Weights of a small transformer language model: attention and MLP in parallel.
MLP neurons of a small language model. Each row is named by its layer, matrix (up: input weights) and neuron, and shows model dimensions 48-175. Each number is 128 + 32 x the weight over its row's rms, rounded and kept within 0 to 255. Numbers have three digits each.
After each neuron's rows, "fires on" lists the tokens most often at its 100 highest values on Wikipedia text that the model never trained on.

L6.up1631:109159138160124100125158187131115108118116100089123146128207117114134133090156080140158115107150094139140160124118102169097142124141053082070142117129107120144127138151170137087132125152117167153097140077097128038083134152125137129158171070160092124125075118125171087162047103097154073147107117114130111159171138101181145139140094143100142170086121115173181151132090116157109120143088
fires on: ",", ".", " \"", " and", "av"

L6.up1065:134119192155067178163096148074092104166086108120105126103117098150133126156113145117129131132140196125152148154155144122133158106134160123098107112134079102159146179083163138108112135082112071211113069178181146111138117099109162199177111134156101041174134138066147170117130151117167048121157107128143099140190110145113157135123138107128164103231108127116077106109099146122122110122159
fires on: ",", " |\n", " |", " "

L6.up2654:096151117117158111140157180100151193145129098069154118087145161072070147107111099128081108105106118113152133140102103154092125143128118104124114085077092133093170076173065096140147088118070190087116142160089094160102132080169167120146136105098133138181124160112115136141137186084167144074150117095154117106098182121092131114140118110083154058107120109135112115145192152102144096125147
fires on: " A", "a", "re", " E", "he", " Re"

L6.up1729:150180178111158115132098157120074082121151149149115170161132137137144153121164124112117204107131120081155055089095067115126104138211030143103113125099190131168134127138153169150185152170148103126122070155167148144172092124097112150081141135186162139142167106152141108096132114108125106122076169107121110098170132104164139158145090117132084100138167013138106109152129113097077112159106
fires on: " as", " the", " called", ":"

L6.up1243:182197133118135089141151186142110076147123089135153078132148081068096092100155109123169078124120146123134131126071136105188189105161107160199109130096154113130151131106089120139126129169058114127097101185089126000090123140162103145123156179104152130133086137090162148081139129086160151126175140092106162119066093118105177075133159119119118121162199105110167134116144173113163180152164
fires on: " to", " and"

L6.up2412:101107131119082130105148121151123098118106089075151106143129040102115080140165114099125101138104147168171108147143136125115110111173137158137098179108118133091133165166115109096165079167118178087098113139098087110114121141067124106067141139122168185136131176145130130105103166115119127147154074190078093118127165161113179154112133137151118115177083092129160190102140140120083107143145
fires on: "F", " was", "1", " is", " a", " one"

L6.up1170:135137133171167150134117148143092107125120166174104128134209106210103121098104133132132151150123124104155157150145081118100143139113139086154124126126158106157105133118150108137145131120145135127106088161135126105135081109096114160169142178221146151126111078124079043115171148093118079157126110173093100125184092157127157130113103136142124130126177155192108170092105121126138095151144
fires on: ",", " only"

L6.up245:143130152122128157114127149155103154151120126076130126137151157171110175137127148109128144144155155124176151126073134087101125114176094145150109129093120144167135130191089078080088144189162130162186120172150115133147141152115093115193071166096150109157138203095157126103179123108105198101154109076142105112106097130131114110057177065130142111121211129110143133122103130134145129119155
fires on: " to", " which", " that", ":"

L6.up2525:201054108146103173128133111080084147114143135177113155126142061128150177175098139120167163104103119087122125153138033096118178153148116107170133094141113160086130141163185134093043119128081135156090119079156089128109109134152116160127077168074135126188093170051100145109137157148113078086097123110099122150107138124095172167107125125158146116115145160174152162127094104099155118211158
fires on: " as", " am", " a", " d", " an", "ol"

L6.up2445:097126132116119124052112110172111079149151087119127149110119119062168137144126149101092102086077145142184136093153152101158129177168098092143125106101097068151190139120106152140144047118163162053112099113120153133156115060171156173103105072135063116121162185107167132161152119164116100144126145119105166160150060113104162131136189129175193140116103090152117121092189169128128089086092
fires on: " of", ".", " than", " to", " approximately"

L6.up1495:080118105139124099097084185152109122139080128133103082138109119169191105109149137057058145096085134136085122108180099149129134143168101146142143165099159146120170201132141123143135174118115155118162139134124065108104138122205143096143134141118128086114106119108151087148138148068131168072157132111120116159126073111093137160137135078131147123106140106120105110150166083171126066167090
fires on: " A", "A"

L6.up747:125137079188120103146130128106182142126092141185160098095161106170122107131122135098172117147095107155081121154155129115119108064181134167153142080108024132198125097120164085094142124141110189104157127144140132138108127132121126122147098068068114117111101093176143142081158108105149146131097114111091092082130136169077133215067147153124092122129115133050141127062194136133188154074142
fires on: " "

L6.up1929:068123110144112122099165137089117111129128100111124174117163147158098176120092110077196124068169135171098111172157099120153160105156154042175138090149140186113060136104105111124154163174189202206086171141140133140147132110100165116188157121041171123169104158121150119162104132115114098064079066128141179156105187092101152132123114131128175100156193178145188115143160160132144143107170
fires on: " as", " W", " As", " w", " |", "W"

L6.up2113:122141112139134133077081140121126097183149145131118141131169156114081097203083187089129136087126096098170145104139164112199114085171080079128159178154111132167080164110118180118157167152147106085086157146133134087076170156076092093177102115154104192132171169103069135147092126153106112151116116155143164136163051179115090152172093129143095099128152129148090159076124203082133113109115
fires on: ",", " one", "1", "00"

L6.up1201:158149146151107109213129151100136097118132102153163108143116118152179125070089161111102171153148115108125119111078134089087156090163130117115120131087055151173133124074127159102111200072097119166119109128154125090122118092178111109095145164150151140120120111153132093096104143096199147179162089177159145134148067177163116098110140062137128136117091074151145125101122125135150135157153
fires on: " the", " The", "The", " at", " "

L6.up959:124180058225163117107113110160143152099183119146125158082101130208124161096103188169170087109121141177137177127143075171134043103102113131098137130167155177139062102103093126109099109168179148142124061113064143124132125113122052120135140131131129120134165117160149158003163119141118127130136100178100147185092160095088176165157185117120132094146082083146154146097125129169173122106128
fires on: " the", "h", "H", "k"

L6.up2012:045177117134172144105152176030128126110145101161152094086122115181119130160125103188196128114177131162138107141054114078131158109146137127143092134164138185147100193163112125116110141114106122113137166097155149120138144146130065139172167135179184119102117173195124170145114113144133130148079060150156130141156180109135155135144161167173134102111104113101156147163088165112121146128136
fires on: " and", ")", " as", "."

L6.up1271:117154167157113152128155123129096180104114140090169180115136053152148137139145154110068113167117126121092140067118146141119081145162161079127193142128097146111126153063183097116141135058096056129131145118078152111128128119100050126092132155138123137140185132147165165201167146119118107135079106213087123154158097114081121109148215100181184082082128155157145061180127111158085103127091
fires on: " b", " B", " Arthur"

L6.up2768:118131130112148138118109117120115101136133100103122118086133129154145062081163121122111089155096096061085094168120134132112131160158135127129094162164159101142119072120122161206094164112101108086125135070210106123131119148081105165141103148088079082061111160103132142052133070126169124113176159103136155180086161178176181127145188126113175072086134143155151107167129162144130058152123
fires on: " K", " k", "K", " c", " m"

L6.up913:126100139116104125133147063082092103099179115118141120116131111130117124126065113110180135129103103112106079069101094116133172085115130089086092159160050107123159057139108152124136166195060148120146137154074128171152129170110169148076190204102145168116119162122112109138116051156150085105142083126094104122173088168127148146128139101090130116191116081124130138109125121112178147134160
fires on: " in", " of", " popular"

L6.up183:137120156145075107113065104095107135088086124102154144128141183098144177172125124110153107033118119144105139158098050149102138125160139074139161125121136156154126181175112079143116135155113156141082125153206136042122130144101128208085175094100163101148205167177146155069133172151094117132098155170139189166077138131148132099131140097145078159158173079139125134128176098079138173172090
fires on: " an", " R", " most", " Mar", "l"

L6.up2319:147115117172159120173090140165108145147082061188097165153138174112137126112133111147085108109105137063139163116141089098147130134121159144046104097057170115132165129171121131099145052179119153144114128090095110140173124126079166108114112149118206125132106144144105156059185080201093100115145122133100065177124015127144119103130121110143113090121109160129160168104141103108105150131158
fires on: " (", " s", "qu"

L6.up543:156172142149147109146138114140107191118086137084127095130196083172150067131121093074147127197131173172103149153110129143129107168092099132082114080124113109143175099145088111085162132131099084155092151136152163156162128177059122148097168113210136136166102167151123151172096098136109147134120098112104142170174120175118125159148101110130157126189155112114085151088110089161044148125143
fires on: "M", " \"", "c", "/", "m", " b"

L6.up437:178127091148164157070113125105090150151153164178066124124178174136119125137097115159109136134063150117114134105078102133145072184126088080124108090104131117191120192129197056167149100145068088183128111104105166143113121148126134169139187112124123158139097128126180158170074086141078078128123104122101097053162115123113092092091114134145110136149134131129166146142142099130151095072147
fires on: " on", " in", " for"

L6.up771:100119128140151125119141042118145146136134102149160084128155202103103120174172119119174146133080087097132149074152172140109145132125157156134128125163125119117110157083139077141141119142086158097140139138139102163167129084167106123165140082116104127131135146138105152093104141118124192097109140153085124105173064134114174159148156136142142082142175189134105098118107096117144131144172
fires on: ".", " |\n", " in"

L6.up2973:146070151107150084127117151188130124156184145087111058125064195133139153086141159179141116085186082109095192143127150164152169113111150148103182107142117141233120127128072177065126119157085143128138180096195148170149138128144152113105088176112161077162132163093159095122094158113101115108095181117168107146142110151106142135173167097119155134141159131099120155169096052130141095124129
fires on: "F", " f", "f", " F", "st"

L6.up2960:155115120149117146048147129125081129069099177118170105104142137143158185084158167147126074089104082117139130121117150101060086139121105123157112113118182143141125143154054146106125167181130119119119105132166139135136085150167065114166155132184182152161086104121136088141143147135162157141115126182166100194172097164117184155187146109070143177129134171128163166136120122166150107131142
fires on: "th", " St", "St", "F", "st", " F"

L6.up131:150066110192135150163093118170122162151142117117124070123106109134059164130096143176116110153118139089133155153175127128112091138113082118169094086133122106143142126095094160127077102097233155114095161128122100055124128108119184124136139111182136080135146167161122146159117132097115093139097219172115082153125124162171097121188135180217140094176158095085148176161104093107143158151118
fires on: " W", "W", " U"

L6.up2703:148126113144148109158117083139120177149123192141113143102129132112130085160101106056155116060067098168141155138141058137120131115140179188160102137101095128145148121083122089132118093154133117160119127080153118130106143105183119115092127169125133167114101122134206129083157135128160110113102132173160139110079103153144101162136092119165137127125095096097100094201122210159174142132140
fires on: " ", " of"

L6.up1942:141169130175146112110114122131145123095096169095225070175112118092107099193151131087165163071122068103105153152178111112121134184140097152062174081147132146151163138123159109130089173082115032139083135145106102098110143204139106119125149099113075119145141130097139179134102112104121152135114149152188101152081131077139131124115117151118123152130127195142118144074110137110159188131174
fires on: " ", "201"

L6.up1494:079059120139113155094128164136112155138152091122137123162140128181123087081146092157161098113141142181153158117140072149118141099108127149127105134108093096125134089174095125099140091141140072133095169176116140133099182162166097052158104139114129091167188145123128147084174109116183154125138192145123152122164136145094147113099157111115115106076146051077185153172160137104149171112160
fires on: "0", " I", "a", "1", " A"

L6.up1514:089164093126074144073125097109108127087105116160158108119031153128132090143107086130136173095133125095151153103127143118087125100148133185134152185125121106127173173097118129111110070138128092165142125085090089091157082122186149147112089167090147178089150230109170040131134180094175134111086176148118155124129206120171060125117119159055134116108106117131146156151181138116159103137094
fires on: ".", " ", ","

L6.up2333:145209110152132147176106161111068124157178132045127077121139088146117175096105173088075089127083096169120090155122157188160085114176051096073103193180111193142135091140104126142154133167154095116145086153077118129082160170145120067158082114138148131167139090105168131157072103119139134151099145136091173130168133060161130185082089061161160125194128130106136140155062106128137105142097
fires on: ",", " a", " ("

L6.up1770:123150171159139137192133149159096159168151094095116099148097135127115177109126109132111149119136112136096122152135142143117193150190152187190094065104152207085111144105126123063155078139146148142146161089145100073111109105141084161142182108105056142187123132153139092123089120118172062086164171150174093131129101111086165166083157109155200154117153117172162068136141145168149168110149
fires on: " ", " on", " of", " \"", " (", " the"

L6.up2299:095126182107094163153070148202128101108066119136145108077140109105117120110131097116125096138130206060080178124091145079144144165133077080150102142097101084140076117175123072090102135114090153095122153163134135134113136141153179058115151092147135120109115166135148154155129120087118131174107137095151101098170065143142120144071072079149153091138187136161143156127160099138092114115199
fires on: ",", " to"

L6.up2443:109108106150150133114171115145136118137083089126087173113104134101093114139070134162134106135123105163119124149119176139169113108133082146163128074104088092127052156103162133173141097091162129096166152119139084143174107151114139060178124139116125100161154174122087167174067116175102096107169142136085157031128113149183173159103107111212171126146095124103123122120096084168083154165123
fires on: " T", " W", " L", " S", " B"

L6.up702:097047149111145098132054163061117104164135132153188137145161138104072093135112069132175119129173136159133084091175159070159117111073131159117103147187157078135098177161078081140123123112133097142111151087131104164111119171185163107126141111133091204171119121153138100088117093093109138154111123138159167135144084165107124132113126124083134113120136151052100095177167155098109180177104
fires on: ".", " of", " son"

L6.up2344:107198102161146106159099208121087054139102110107137130151180111129161108219123187134096071113114103062150102110144150147105069104152070141107160144107165101113089094158134164082169146173125081110145103070101139128149176079135084157165144114093190098133092156139111179091139128140147135203146081129099136104156158135180120168094130196139167083124109132160139146151063134158096189139176
fires on: ",", " and"

L6.up2123:127137104130093115163213116173112125123165118113109109122107139109117101105088135111117118141181162118085166154159096125112124100125118108147188152114150142160152121200143103190135124135194150129157157133150204068133106097145098098145157140101159080114127144118141109140136135110100162099072094138110088201116181149133133136153081170129210097131148172153121146102123079111099168111132
fires on: " W", " M", " G", " L", " V", " in"

L6.up1603:133122111098135131138135099128158103138144137171148139123115128147132151155160136108156122138175133079179153134094067146105109125149201108164116088127109065153131168143119081111119136085155061103115164143090174133059049099128121145186117174146095149180131130134153092151086094090096148150107146146092085170168104119152126127125134144122112124119201155172137157166096169137160068108143
fires on: ",", " of", " for", " from", " million"

L6.up2579:129088145163160114152156088164104165101108128108182178160209148184156148101168102128120093119189124112129094114098113074157060223081138141100140069111106104080165079171048124139168158080138164140134158162094094102150132162127114122031145121181135170091166165082157131083195125141136118160144105142081162131105164187092169143119088101109193126084175096141156124151100187165155151130154
fires on: " De", " m", " g", " h", " c"

L6.up2616:156122127128109152139082107124122134066103108170119172112128090089165108054152135172160134143147091153132100174098091132157105148122164198172160100147108082149119135141184152155181180075100098141122116091193095141198077136195168164065205078109152121132156129146140119168105115145166035133134112165149088147152162156100116124117160162163177214118157139154123161108065127130135148118136
fires on: " as", " with", " of", " are", " by"

L6.up2686:108118113131124076124151125158119170114165167150148144080163120117145123180128152109116101083096046165128118147147125133161174105123148119123147100125120097155112113109091159113143118111109109149120070169128076199135170128089140091185069051130092132128117129145168127093098153157172126167156079191136105136168186148074156199108084106180098188128124115107111137144096196110149165168166
fires on: ",", " from"

L6.up461:135116075146142156101181101180066111073172123102105135071126106109110136116117146118147153118156138115116130159156081137129170162079119155160126074145119146163160160138124098151135104094138123234158184078104152121126171132162106047165161090158177125162107106127165113118117126083139153155188129171110151159139146157101163096114161060057106140076118163157114164107181131087164098138103
fires on: " a", "r", " Br", " R"

L6.up2075:103179170136189109107125123132077113163103176123108092157117152140151068125102135149096152107213086077103091155125127135056178116136107170207154116103102083152062096045154139211140092138148139119115111084187121188127195110129161146128116085172121125178180159138117158158125133089121124166134185125154141188161140144184155155141135140121129107124150148154117096153169074094159114138144
fires on: ".", "k", "K", "f", "z", " rem"

L6.up1185:228145111148087122103191156129190184161107103103135145111167083069202074158154124110114164121137068151138137111198124119137139115079066114170100129124087160125099119088168114114111135132147184124096148163124097110121116101116064119185140126149098155172113162115068189139115139071168113115104170192132097098105109128072120127159059176091112090127169136133165157062167134157074116087094
fires on: " a", " the", " money", "1", "is"

L6.up1394:094140151154126116177114099193131164059120129135103100129181067098081084121139181120094088137137085102130081083132132109167151064098176114165123082148145128127173092184097145115127125106139162115143078171065096205125095162074156086107205196065117117136139133036145131224102135071144118132193100130195135115119180161140112109091158120105110169148156097178153116189098119137088135126103
fires on: " Al", ".", "C", " as", " and", " the"

L6.up1223:095141121182120139137158117132132097112103130186076112121112091141079095145140124160159155108108146114077195120146116100135174138149158130139132106108138140141156047106152110046119120132107143085123046148160154121170114097086162124082187143091122132193124116111166145110156172107148091090116068095158112130122102113084124098098139142135129133126113089108110159155118067175125128077156
fires on: "\"", ")", ".", ";"

L6.up2829:125129175126160126167091168112106098158123123124080140157168142206118140164122098145087113150128133161119122128087099155132173177075144127077099162149176099164133124101113126137068069129037137148057102197104145143067088110101155164142148154137154127142132118124141196114125130111186139154128104172059131110131091095099125137143178183119159077161209154107170125131175097116073119071194
fires on: " to", " t", " res", "t", "T", "-t"

L6.up1148:127086107120105183087132053172074118113122120061188141143164161183142196153122107109164092097134091132134122131143083128089198086127055098143117115138082157142139123130151105118140079157108123071086094088167135145144080115130092165147150165135135124129161149192152092090080141119170096169208179112135094104153113103180160207114142192170122081158103149126094141142106069110128061110145
fires on: ",", " l", "L", "l"

L6.up1963:105169203079142120136114088188060165143122148090070227148138069086100110076157182146099157134127055065152150134133143103145120048121114068120114100100091098128131157116059140116188109104113138051119139106128132150113099168121105148117216161128156136100106102098112145121119089129121097136103092168127122100162159147112107116131137139046177161153175130116110130123114083112110114139104
fires on: " B", " T", " b", "B"

L6.up2767:119132161148144129160073103152096061099077133117161147079165127118159144170146096097138101139176105127098089090149095163085128124121100136082196207152108144126136090148045112079142127142102078094127098142157146097059137113066153120109106141112134143071146113141100142157030111150166168139107134069126123106064169070156128125124140163112086134157168093125195214114132153121116119156133
fires on: ",", " and", " by", "b", " By", " to"

L6.up673:123053047114095127103135152173139139128140080143155126184135138116131059112150144143113185168169164181158165078157157057097174165127083125128107132144134116093093091170108083075038134157076105188170153116163094114169131148109132102128097089106114118108134120138151144055063142105156114148148140164139142153168105124110086141170179129117110136106098136142146087153172131131154190123176
fires on: "y", " H", " p", " K", " U"

L6.up136:110102103096095173124147103132168133116110139072110110071128105124096169138136147106160137198134149109101155144106154114134210104141107122149119155128093132185198120142104143106169180185131051125092135132198158158179138179104134126216200161141105107146151084121143165078137118148099136104096156113104127159115109067151110107119152131070135132178092125139143115153147093179093115154163
fires on: "\"", ",", ")"

L6.up1264:114133104171064092148107076119127144143126071089189117103117117098117157087148122157142131164101145154123135166077162118130111157130082130160193108082138106101130113123116149125120093180174098134062113051154155148117169186169077125125082137147134095099101178145105194099163032155108173058115112090126166178161170128107159101157138134115098130101075114158174175228124170114149131128130
fires on: " a", " m", "H", "1", "M"

L6.up361:139166160120166098198105125138125128147119084075145105087109166124119123134138132135156121177106149101079155171197131112144145094149131134092143141072073165129139113154130105126177160096151131116144090144109090142116141164163117096187139120166147190087135116127108155113153165120092106124137112118164096099133073096057131128102140110094139123174103110090130114107145122166125135065153
fires on: " "

L6.up653:110091185121094071204079081179152108087168136175178132147142116079109141144101134163144019075099086159089115135141134097127105091108107121157138115119165101096112097070126075130107110184131171058123200079156175134067095205120115171139112113081147160089163136123129169098063119132172138095126158164132113147100080094138145139121110150142155108167130112123125083103070097154154128143119
fires on: "F", " F", "f", " T", "ak", "hip"

L6.up18:089103103131099150138093123121151114165145105100151100093162074098091124118171065100120127130106178151107171139143139118115217162148133085182149178158101115114086133143146063109114096075109140033140200081147149108172109196149135132077179114067170143162146099157102163108074130093180134143126096135180114144116119106087144140084153169117155143108037153127151107177148114080099166103105
fires on: ",", ")", "\"", "),"

L6.up2720:061120126174147113143012109133149096083110109145150119127144124105094119144108147055117109087101123146165139155102134153105090177098099154130143168159082100192114083120127086098124136147137136114118126162153098095107154105087117100147146161112176090125155144122149204093161144124142124105126134098111180081190141123120132183092145144099124120206121125121123178143071154154089178162143
fires on: ",", " As", " after", " as", "As"

L6.up1404:123101072208143128130122084208149117124115144040128186162145103173168060116096090177116200129140052130143163141141108146110100081169133144106079121090099162110120108142070141166134126093116119159094117110136142132103131111126088108143099111113109199148170160080153105137123121144146144170166086151161134097175103183074155086175134116106153057124088124061124066065106085152076141140092
fires on: " T", " K", " about", " F"

L6.up1883:117139118161132133126207120143114144156148133123149092116149061121138067119140150147114086132199097153173150124136136085087122153132102192120101116089115133137097125098137126094149171184107080162103127136109116115122105193140132182122089085143155147149154158141164157123146115107141172094106100126213105171119164185154119146056171188179173086116128132162101090168121098161126109156133
fires on: " K", " t", " Z", " k", " C"

L6.up2293:099108093144133076076099114115189203122101142085121190139110156127110114095123168134109123115151125149113164219159087099115211132175158144142200087099122104141074129152129197138135086094119098101109042120118087150125088148088077118144131103131135108158114139161163156096126122113109114081122115121127114136124211181145130163096190102107137112158064125122097144098083108095123147119152
fires on: " ", ".", " km", "-"

L6.up1062:152119134130123109133110109107131108122133126134151178145159113121131125096129117073178126096155154122157126117141125137075105154158138117145093108125149086096136127154085134129151163129127084146127124146166139178133186081143129138065112118143143146151145158134190129170127159128090073143090143172219085106148126135167165121106146190139117156130150111074153106125113209187073157119103
fires on: " ", " of", " to"

L6.up2758:102112142148068103076134121125048080139112133181107136111168097135137190065132115090142166129216086137117141112149140122132163130136124093121116124134127107142137160076084152144116143147099096141119118104129086168107055128130172138201137068082154087118142176134167099119109138063163065113153128117112170153101198155200096170130150152140152136117138093082100093073146109124113107143182
fires on: " as", "6", " ", "As", " As"

L6.up369:166133147159131118077168184133119152075123166125140159132099133156130139097207183112148043141107130149172162097131162141065160153110162075088136082170139113155129127104115202175109123093167123154120133091101148128156147140156164118137159091133130151162094140141144137124127139162111099125174127132160100137114167097111142117077106128151156138187066163104137125141165129121153123145171
fires on: ",", " the", " of", " September", " mid"

L6.up1173:141120143110066184174138101116152122077097080111079113103141112117133103153146076118157112074167120097153078162081116059115130153093117131121084176106095156164108074113154143064152102160147125143090118169151141177170112108146085044089163157153154139170106096150126191113081085086086133173165122157125176112139104135122168117141120142104117119129129116183166151170101133131100152135124
fires on: ",", ".", " |"

L6.up609:117034106108099157151116106096104073136155158080127106152115148125119140130127152156146123180137100092089081060141103136100133181096036088109179175100094140161165140135101075139118102127106144169106146137102136138111107109119040100128136104132081090136105130150101123134128163157148120136157110127201156065119110098173153152152081125157147214110132099095176090149155135139138056155124
fires on: " an", " met", "et", " at", " as"

L6.up1178:170133097127113088116182202106102166075167067124140125143149135119142125153129150145128174085117090128163211074136111082171126160136109153119119109148163136147134084187116105159047161162093119108139132182128123156107065086162097207131145127162101100089096145103127140126128139137143087113145143091164094106137123116122156121211136170096158096114153071104118153084161145113070118185125
fires on: " the", " of", "ced", " as", "'s"

L6.up668:099185118147161113094083134135132177087090109177108068145081106137144096106118142129118130152162139102152130151170130143143124058146072127223074144111128135135134180155122114140073103138142135138129038135098141183165143111118100127151185085136123102134117081155104105145125100118154117096130180141107135160097155154134173178118143102149166130080128163169173130095138096097107107114091
fires on: "\n", ")\n", " won", "\n\n", " take", " starred"

L6.up603:098175083190119188142074085137096131082109098179110110112175138105133146109117146186135064117202133118166174128111119135139161140120130143139142151096119154137116153190107108101155177161114091073100136150155109128160132171153066066109123098133162141089170110144199105117097110119159190095126125106143172115139159148153104116125135101182126126165100143151108125148116141153152111158107
fires on: " R", " D", "R", "D", " J"

L6.up62:154183116104137151121157148182145139101138147147141101172128134166147095150125157160079143164178144159132116146111156188127087084184111151139110153121162122084162142098094130086164085133110079112187102181129083121116098151123098182104109133100139158160119123076120116117216175119129130089077157071061152175133053078101143173154131100036128143117096126142085195118098139114113143140080
fires on: "a", ".\n", ".", "ia", "ata"

L6.up1851:127163111074111101055149167159093138193136089147167168179126053090104115152148138101050165133124104125089107090180099151125194155127096113153124143112037126137194115150109112137216153135086130064133134095097091156088098191162052070143133202060171126101107180078138108159110088101121185116160166146141169110160119139114106146132138137170117127134131091101084146108123118182104159119136
fires on: " a", " A", " B", "A", " Mal"

L6.up878:094120147148154143157169099134117154111134118160103152105107155176127105154179061160065116161070134156143170101175112127112104078148138167072118134106157137183101090141099173157087144148117114151132142140116104202142076113115164121166177132125147107157117126139099118086109081122142167187074144186127121089108099185118179152126167140117111127117151092077120208171123139084159070175150
fires on: " as", " L", " N", " qu", " s", " T"

L6.up2499:179107061142096167113122134143096052123144078109164165126122126149128151140103154114145167126138136150110152167190182077133107138165121176159155120124177111081166193123139147123104152140091118038111075116138140146128106126101084086164105173169137090148150126151162108093154131100144133124138178107154149047124088106133146149147107092073120129142119114140100145151148138122165110156171
fires on: " D", " d", " de", "D"

L6.up1732:108121178116145127112132151121137078126083121122164154119088115132083170069184133131140176108099094132088119205183132162107057102159110120157111161170143066059161155054075085115135144106150172133052159046146079099076083098113131115076125184176128116158105120121120111084081162088112170175167152120155111061143168092183110126092110175160111113148112123138105169090122139154177149124154
fires on: " ", " L", "c", ";", " g", " l"

L6.up1898:131116145171114164137135114131128110132147184108122106091106108132141151125136183133090100163152121155149131123175100162112133120107117107128083129107061101171145138125146125164102114082139162080099073167167063110092174108116101082215140147145099138178123147165085128128119111048106118123118108069067177125096090155140168111077129118102140101074149139112137226065127089125172135173049
fires on: "\n", ")\n", ";\n", " W", "arn", " sp"

L6.up2549:115158179164119115172166146136116073080131104102116081105180138052074159098138130154143131112078132140051103072103154144134120135131138107146111091133113126149160180169125194163135111092155094175165147124024113102098149107144132147094151163185157118037120155161119126133113056143072194104112101155082149075112083142114130174121132103179138071099169092058149109116135080093168137143105
fires on: "200", "201", ".", " in"

L6.up459:125178169109154141111098082146111135128143105132162126147175168125142133123076108137134189133123185147155148124187117095122147134205063164070184131041153111111073038094152099060090151135114143127099130113094168176159140138138090108145166127116169106204168205135137110170155119129114133095120148119136114102125109121076042167068146163164132118187129133080169145095161173200114120136143
fires on: " T", " P", " K", " ", "T", " b"

L6.up1313:133155180133100148164140132113053103114171103149192148133155101089080114190179113116148101132132172171070169159173079125118191116088140107170101091099082128105114078153157099114108122147198141105134142167146147103148109110134050114130090151121129156117157110080143129130136155079139150117126126066172084141142094195076144088151169143158138169116109079116145087179164188105147161169185
fires on: " .", " D", " d", " a", " Dr", " that"

L6.up237:099068142170093175124167137125071150103187079142179173157078159105110129157109101090095213126094166171121144128104106130194172139181146159128132103099154158182114163188155106151131156106059108123141106144154133150115140152123142139146088130194162091128121103129147145167086149090187098074160118191143100124142126145142101183154154106145103157061113133162129145119117129126128143234186
fires on: " as", "S", "AS", " a", "L", "O"